From a checkpoint of a small transformer trained on Wikipedia.
Size: 3 heads of 128, MLP 1024 ReGLU, vocabulary 2686.
Architecture: RMSNorm before each block, rotary positions, untied embeddings.
Training: a variant of Muon for these matrices, 488M tokens, 7453 steps.
MLP neurons of a small language model. Each row is named by its layer, matrix (gate and up: input weights) and neuron, and shows model dimensions 256-383. Each number is 500 + 25 x the weight over its row's rms, rounded and kept within 0 to 999. Numbers have three digits each. A neuron's up and down rows have the sign that makes its largest values positive.
A block is one neuron, or neurons of one layer that tend to fire together. After each block is what it responds to, as a language model described it from the Wikipedia text at the highest values.

L3.gate77:486535533509522461508495504507528492493482459521474421547475486463524484544485487483522491468478506419526489516554476489471479497442491500521515478545468500517518499545505527494471535502506482504522527471491451471472492537508464558475504518476469465494491537492508511479477497535532532532477574458504486459498511516520489476529475505497520477502539525529507504521505477527502485497478
L3.up77:521529495487481509505489555496516499474513520497472495463495560478500515467502515484489491435513552527482485479472486466518477472491506507527520493522540471496474509456491509488475484507547505539511496488481515511493494517517506492466498555528551499470527544537499521489501487521504492540481511497524523510545504497530515510511487468495504537488464505478511483496510538527515495538503
L3.gate258:501538453483535459516539547480507481480534512476537458492532499514522475485480512463461501521485558441474492496527527518502531471488504531492472509495497491488485548496521467528495533510551499477504479489532467553494527532500492557460461510531523489522469522475481491481508516482550490544492535496512488517505492496529512499510489471482454491478521490514486493513492499462525472489500
L3.up258:489547497491528474508511557485513481489523531512520472491500541512503476492450514514421486524483521477521517474524508481496510490476489499495500490540504517474505514529511459479533519532535494526491489500517489511494512523505529531459489532535529496495480541476469473517509497470496496582554535484518504513473499538468485515553496475493486530472503506512486518483517483453500494482509
Name-final word pieces

L2.gate94:551489498496509527551482508532515493513529527527463504525521528490505487485460479506516519480481499492529522508497499497481507455488530537505455513454524498531455463476505508536512451542517515495489551508482456554464519506555507494499491507544492480521530498506509456488520501513478494514486523476490542461472511481497479485479549501525520532469545500444526507466466503520484544414485
L2.up94:504491464493506475511469477523520482501492513475506535542512508507482494490495507530508540542510502503503539503514507550529570496472493514469505508473480520497452519458502482526548511456478469450526462494495473529522465535473493453517488526511456461482480532563518517520489507489496498487484522466515514509482501515482518511401513524476537508508523533465501445500492503510509473532512
L2.gate192:519484534490518494522535494475458482546502516486507508508511500487529482544526536474499495481500486465511543522471500502451476418545505521469462483494518493510465509478541526516497487500505471512498498487504463493489487507526533504544516442546476502532460496515483493495513481504509494493463498502513533500493495455529507486449528537490525519512532497482504499475488520535533494448490
L2.up192:491480508518490512510538531522497495511537518479478513518551496533501479506519568517514521455492491511484470541505515502486526520521506469496512525494585456473510458541495513488535462547481480481477523500513518466507479475486483518522439488522506481493488458509468508513516481516503528553509449532510499490511464500447480519504470479498523548566449496467529490530515523492508472473505
L2.gate266:530517450531503519480491537532491470536448508474456517473471521480464492533475472508512573476510461490487489501474482527497488506516516504545494507487491434523513508530488521492506524510487572502552499557498473527480504468486478502501483515517465495517511521482483488534492470490520492488478517506535449523518499505493464489487506473513513523506484494490490543452472485504480513467507
L2.up266:480479515553519494483488523497490480495452525490530492470489538498525461509493478489499492518492498495479495539470497496497512511492516513516530526514466446527521498535514486462490504493450526522524509497492483515497498479540504479480504513449499551482464486463488508503491464468501521488482484472501475523508502466533505508501477480514507516544503489519536501461471479505516482482486
L2.gate290:492520527463473493541487511529482488478518473486532551502496523509481475467515545486522541479500473476489508495503467500514498502486501523508514544446489514513477478546510480513489519502493462469475514541505469505509543536479508506500505485523508459447465497498519485500496526495488515498496549473538492525494524497517482573482494514465486545516495482520493536504511449505504529496464
L2.up290:512495472514479498549499464496491521504497494522516567476508481548502512518517494481492553474530483494487520477470532534523492490438504525532518512475504494532457487498537510518533496507527489475538526474485448517513492488544489520486501492542482520477491488494511449449457520506522529539512518471490426509520498529492490529490489501521488548503512512454518494506470496523499508486465
L2.gate317:538483561494515482468504520481504534548509462502489513521495484491460567519477508497505495487496389447494489474525481516521481500527500513518530540506450457503470504518510495504502489556492491510523521527507520486513505493454491522526488479521512533512522525480523524516469532541518493507462509476493399493485512536501501480496530463459521494496485499495457515495525450520513524477470
L2.up317:516514515524521520493483532504485543495496466473454503499480485524485552537495518499508461459527426456538511482500529532504495489494529499495523516523486482521503501529513503501467497517504488532476507480506528465521479510478481545523490474520499508506508510500513570470504536516500522528495541470493453539540496550543553455490516463435532456544520520481467517520498461469521498485484
L2.gate417:500540512485466488509512506494557528517509513490482517505473500481501536513515521515512498471545426493469480546486502520471501466476517458496509494490489491535501516495465550549471505477479547490533502500536490495476491523491505501534484500536471524501475506507486474493527553505486528479528501496471496539465500492506478478482480478532492504540536521520526466532514483480465517492483
L2.up417:504501537476529436508501495491498507515497523506536511478520554477538508538502544515492485485486433472526476538478499517436533487475487497537519490502508503512513497482514493486510535518546487495500473490478505488498491510483482526538486549497488483466511481493546508513528484499520484494499492519496472483483527510480505492513504482519473502507520487509511478496481470509493460490488
L2.gate459:495447539446504481484459472530487502494495473483518532483521521475462547479530490523488522470502527494461470535514501509490530460499476470492509498530512531448467511534576456521465505503554518489472553522484506485489472516512497517538502506411498497520493477504514492504509476530553514500516495460461461472521476516504495535538537539504469489511490503470483514536476484501507522452502
L2.up459:536481520464472515492494515513527534457508535441485510492500522485519440504512486466519500468494520510515475496501540501504518499512465514533469531519521462513495508478581476486505536517491517478468513503482551470496512476491513515530485498485494501488484481516538490508502495482493483507490477462468436504560481486504450540486538541481498509514552481471497464538476499504502508489491
L2.gate729:524529488541472479480545492505471435530511497501497520502500522482539460528497563463528607492503470511491495472521472507538515500500533516511545488446513490547541501512519483492516519551470505512495520458510480506484537537500490513504530505487513481469500511442543498490462455522503493459461515505526473500533518557464514499449507454477548543515502495488508541515454489496492544472489
L2.up729:511514563494503483518518477502463507510530491516571452526520498475512504509510556507525510491516462482492485491500488518524483497497528501525512519497503513524523532519517502538481549525494516530526525501527507529492512507484513518537471518487503504493494429458514526486530499465512458501469508458522529519462518553458502480517503525463578539547472507514522472519509469493458524496518
Mid-word fragments after consonants

L5.gate391:476504539528523497533488530491486549529520496479503492533515496508482542537510465544535500520524489480472523484526504462562476508473443509474542485481471493468466480511510471467501514501464517480529551517526511525492497524487521491461572469463510506531489518490511513466493484475451500467493527482508487519485495481492491508497525433521514522521508497495477500496511517492515493508541
L5.up391:489501444464521498495503485474480526480531505497491507504516490541506475519475505524445461501508492487503536467539534497490512523517464508517486474502509521543523518452514511533478486485517478516469490510480497534508527507491528506459445500467527473552484528499466548494495545465536535491486461488482515489466549519502459521529505496500520470495503518483499482523548517492513522501516
L5.gate479:505501502509440540521462503481519502451483506460517451512498480525489500508487542525519488441527512469521504453518522514484469463465495542502535467505539492474533454469507511490479482479467483511484488505484482499454519514503482540505476463503510531524481482532504539486485529511497531482509450462513491523458517513487480462521484503520477535450501458514509483530496500482508479461535
L5.up479:490491467488494526508505529500523521519518525522517509437509505505493491500524481503508519560532543516497513462490496468508511461487466473500516503492506542487474486508478510459470500529463522499486529470507509531521505548526494531511511497534500535518487521487474536500499520507485488449525497484483477515579470537485503526499498507508535545525480514513518541518477518456461481572513
L5.gate576:466487512480494484487500489476496499516502500496547449475539482541496514476498471489552465508489474473456527505507482489516506465509514516536519509546498502489502470524527499509488471516449514497467514533504512454502499519465480545504485532502475478511564534507502497485511464489481466496509521478496447439482477505490455515487519530455448483469503536521469521483497513476491531488533
L5.up576:500532510520481511483520487492524506507489476481505442499483508501485493518524511516556469538504473491455536474512470458492471482494530525480501520480516497533500497447461501486481507483485513489481467518457499529518486504529474506480503469485499509441525454520510514463518495489532489491506476504486454453507541473529442513520488519519528504470483479484495505496509537489487507464541
L5.gate911:463520483523518479490451474486482521473516502483524500518501533503517499491511497512480512499531520470503522469522522503501482483473444515461512442483480523504503468516494509539503463537465458511504457511543529528506508478457508531453469522528518558503494480513430461485467528522506502527483513469490507495514505548501466510505470450471521526513492503475536482445463522499499489504486
L5.up911:531540502497510502510517529516467491506526483484502523452520468492506516444518465525528516462525501521490504505505496512476530512482527507517492518473534538482496500485455494494462453522518499485495526512472501459513462512546485539498456502481492489514501472500511525517529500505517550504520479494502499528478530511477509478465504527496518472495474512508491504507487488516529504470506
Final piece of names

L2.gate26:513503494524517526500530491455505510465494475537485494483522468446516453475487512504495519514479520505518470502485460510468492498477505513525499500506490529489485465506501478498498483476464507521527512476507455447516519477503497542477477461504552511480523500548496458495510526499527529545522493533461503498511520445492452526493484476471481516507468527461482491486506480547497530525510
L2.up26:527487496520525510473492477461477463451543479539491495497501502445484459465491500481487545563513502491475491459513505493497484502506500512454516555521506498502489503550503518484473462494473522503471473528525504516466503492500517526452492530460525485481476517509497505470533528513511480464492531511508484508495532484557454555473493482499473570491465517473474515520517491501513542521514
L2.gate78:427428504477475516478466498551463489490512520514456465492516520484489515484493525501506504468524497474531524514482495514489491486427500525498501486475532522530488479529511474479498497503511476560521538532453501498480487489512518478493543484496484444494497500492480497503506511520521496570481480492541507487506477550496476512540479483477492471461446533504529502501506459527501517499489
L2.up78:469483494494473520477488525526484558468516502500435506485491501499507491435476517505498482514481474469525514511485481491502462500473485559509447499497493497510547538541493450466496479495473486520474504496480525505457520481533474491504553493516489500485536513517503489526478541526473539537497471508518515499496460510489488510518466447470445477494462511497543500501495491505506453479479
L2.gate611:493505494531477458512486504474467487466528492501496517507524497479486509476548508532537508477495515495515502457499496493535498484513456480505506470493509497489446474557506502507491518467474505504489509507460503500466451503506508502533450510499530501547458497530468523517532529472501492469487530480482537503508526530471496504552478452456519537498506505497460460444501488464504540495496
L2.up611:487470496507507518508458539518470494464528476503533514483498518510488483510504558525515515484476503501491511542464491529510513474512531474558489485472538532491529482525500525517501527486477478462513542496497479465524464522502501513506470529550498464485511500516496503499520486530534467479487456504511493515507449483440524498473450492499531525509484488510457532504485466511571482513502
L2.gate629:520539511443510478473466512495497544477496532519520461510497498472529499533515517494499509437510504482516539496491514551471543518479485514517478513531482536470491520491484498477519541435467534536482505523538478489494535569503488516464544475513508492510535500512501532490481533536509471550502464516548517493522411521516537497506490490493529494475514521510483493507497508543478545547496
L2.up629:503496494526488538475510478497474465468511538551490479531519503478505496506532498565477507519473516519465482547451492484500518493499508489506490533506478459469492461517520486500514491470481470511534509494541507488466493518477478517487527511519490522515502526527436514518467490496500515506499509485555504476516492530537506448510516500461497516467495484514483514524505525486528499516539
L2.gate640:531531485512517516484500489486459484508487515462456481480494505506528504504469504487484493483512504470486471498531506524496464493460496501510496525518544529503536514464506473510472520524466510463505457508460501468497499532521527523484526505499493524528455548484440483492468467518499498485522462490533498500478479481494527547501464538490488530502506533488516493499477507489507486480515
L2.up640:493515536484477506513422511517466510520538489495502478505519528508507497477511484518547477515515480512494484552468513544513480503482532489502515493534511585512550502532508526483503519468523502479489480492497481520500524523510516524529504498478545483498502502498499436539530467552515471505542516489519525517478463443520515516478495478515522512478543497493471540516522490503530494504493
L2.gate978:458468531452494486504492477473513490523490496513525485525501525534476502487499496496498512480485542461485485528527498526544530503508494488515463514522539524526527512503497535472480500528497584492497479511484477523471473535524503540527441488479539495488480506480521521477488501514534471508527516533514514501515497514518507542453478509503478523479446513485545498521504533508536479498558
L2.up978:516514489463480488493532483479477500517507462528510502435510501511475496513493494513500463506498532497513532497448495516498475513495475489541482476504459551532524504485456535532540531533505540487480533508533474508494514509528485478486476504502487494487498507532553534464486531523496524503530518503513524491501438517553559509497477505482432537453458512513515494503483533470496531473466
L2.gate985:494494508460483565467494475525504493492538488517516497520517488526483510530501499525486501499474516481514508496549464482478520456507525504520482522478486498533495560500495483477507486500527494508506439495473517492476499499509514538495499448510488542506551499492487507539520541487468506488510504474501504515519502487464504482503540487507498481492552478489492525510497505502507517556477
L2.up985:498506490455502507491480478459523490531530500491516484493502530479486523501530537514415449486491514475532502516494470530521493496490501493519548487569487478507511513517504476544536510466530497492547516528497493481513506459526499565572484493519421498506485510519479530516516490526487469499523532476528503507503457555493473477542497539500494484499473554477510528486509527521528509548488
L2.gate994:527525513527505492496471477492493501516504509486464511546481478469521548485491493521543490520511538478461514500514483520452511473510528491503465484535530502525477531517461474479526528532533524518473503481534502565490522530516532487459505513501434496505527529480477522473529499537512472519523491494523529534485460485498537458487488507474459476484534519496525525516466508503475504521506
L2.up994:507500549484540541519476446543505501488490494530569435500501493502537503494488501490494484493496494492547525500478504517471488495497504528494523474527489537507477492518501491494489494489533474489516516540509513484498498537484493525457485534495533503499546503511528497566481489439528489482515479496513497483508479473522459552482488513490465497512515531494452507506500458537491535491519
Preposition-like word endings

L3.gate757:495515496529498526480507460446467504501520462526499509482512473501501539547517518495512488529501536506503481446453509448500542499532511523528515487506491481512482504505501439493486506497521489500461481517512474470495522544535474452514481488468481482500501555479507541504502483482491517547497494522508440526487541516507511505478486492459500523543484515482483479454514520491471475535515
L3.up757:508480489530493489486526451525511500523492498489486502451484482527493477503494491502494520472484517523509515460460492492520520536495473467472471464495505472523466476512551488503488524465522437547518550516547565511506475519516554532477511511493520491521518473467452514528521521504484484469498552501465488527521502458507533515488484479514508461501501516514485491481496478503529526525510
L3.gate998:478497523559491488470485493539485486495551493456497486515504537460477459503475524494505506476540511485532494499520483513466482504515481520505509514531487549518499473505569518467537510477522494504526515495502482452499490513528481510513526479498480574451502502491493478531490544492503511528538494554502457491538495496500481474498509459542484444484464469502509514520502444446527492513488
L3.up998:541498469470465513464505515518480473481514512472470485554460505481510522558497520531472540527507486453534510466517487525525477472495485521505475501526505472517549504489535499541513492495521513460532486543512475466511549512489574490522480545503453502519469492493490476496526490493514494528509497492449495538460483507474460495488486550484487548472505529487500610492534500490483488462499
Word-internal continuation pieces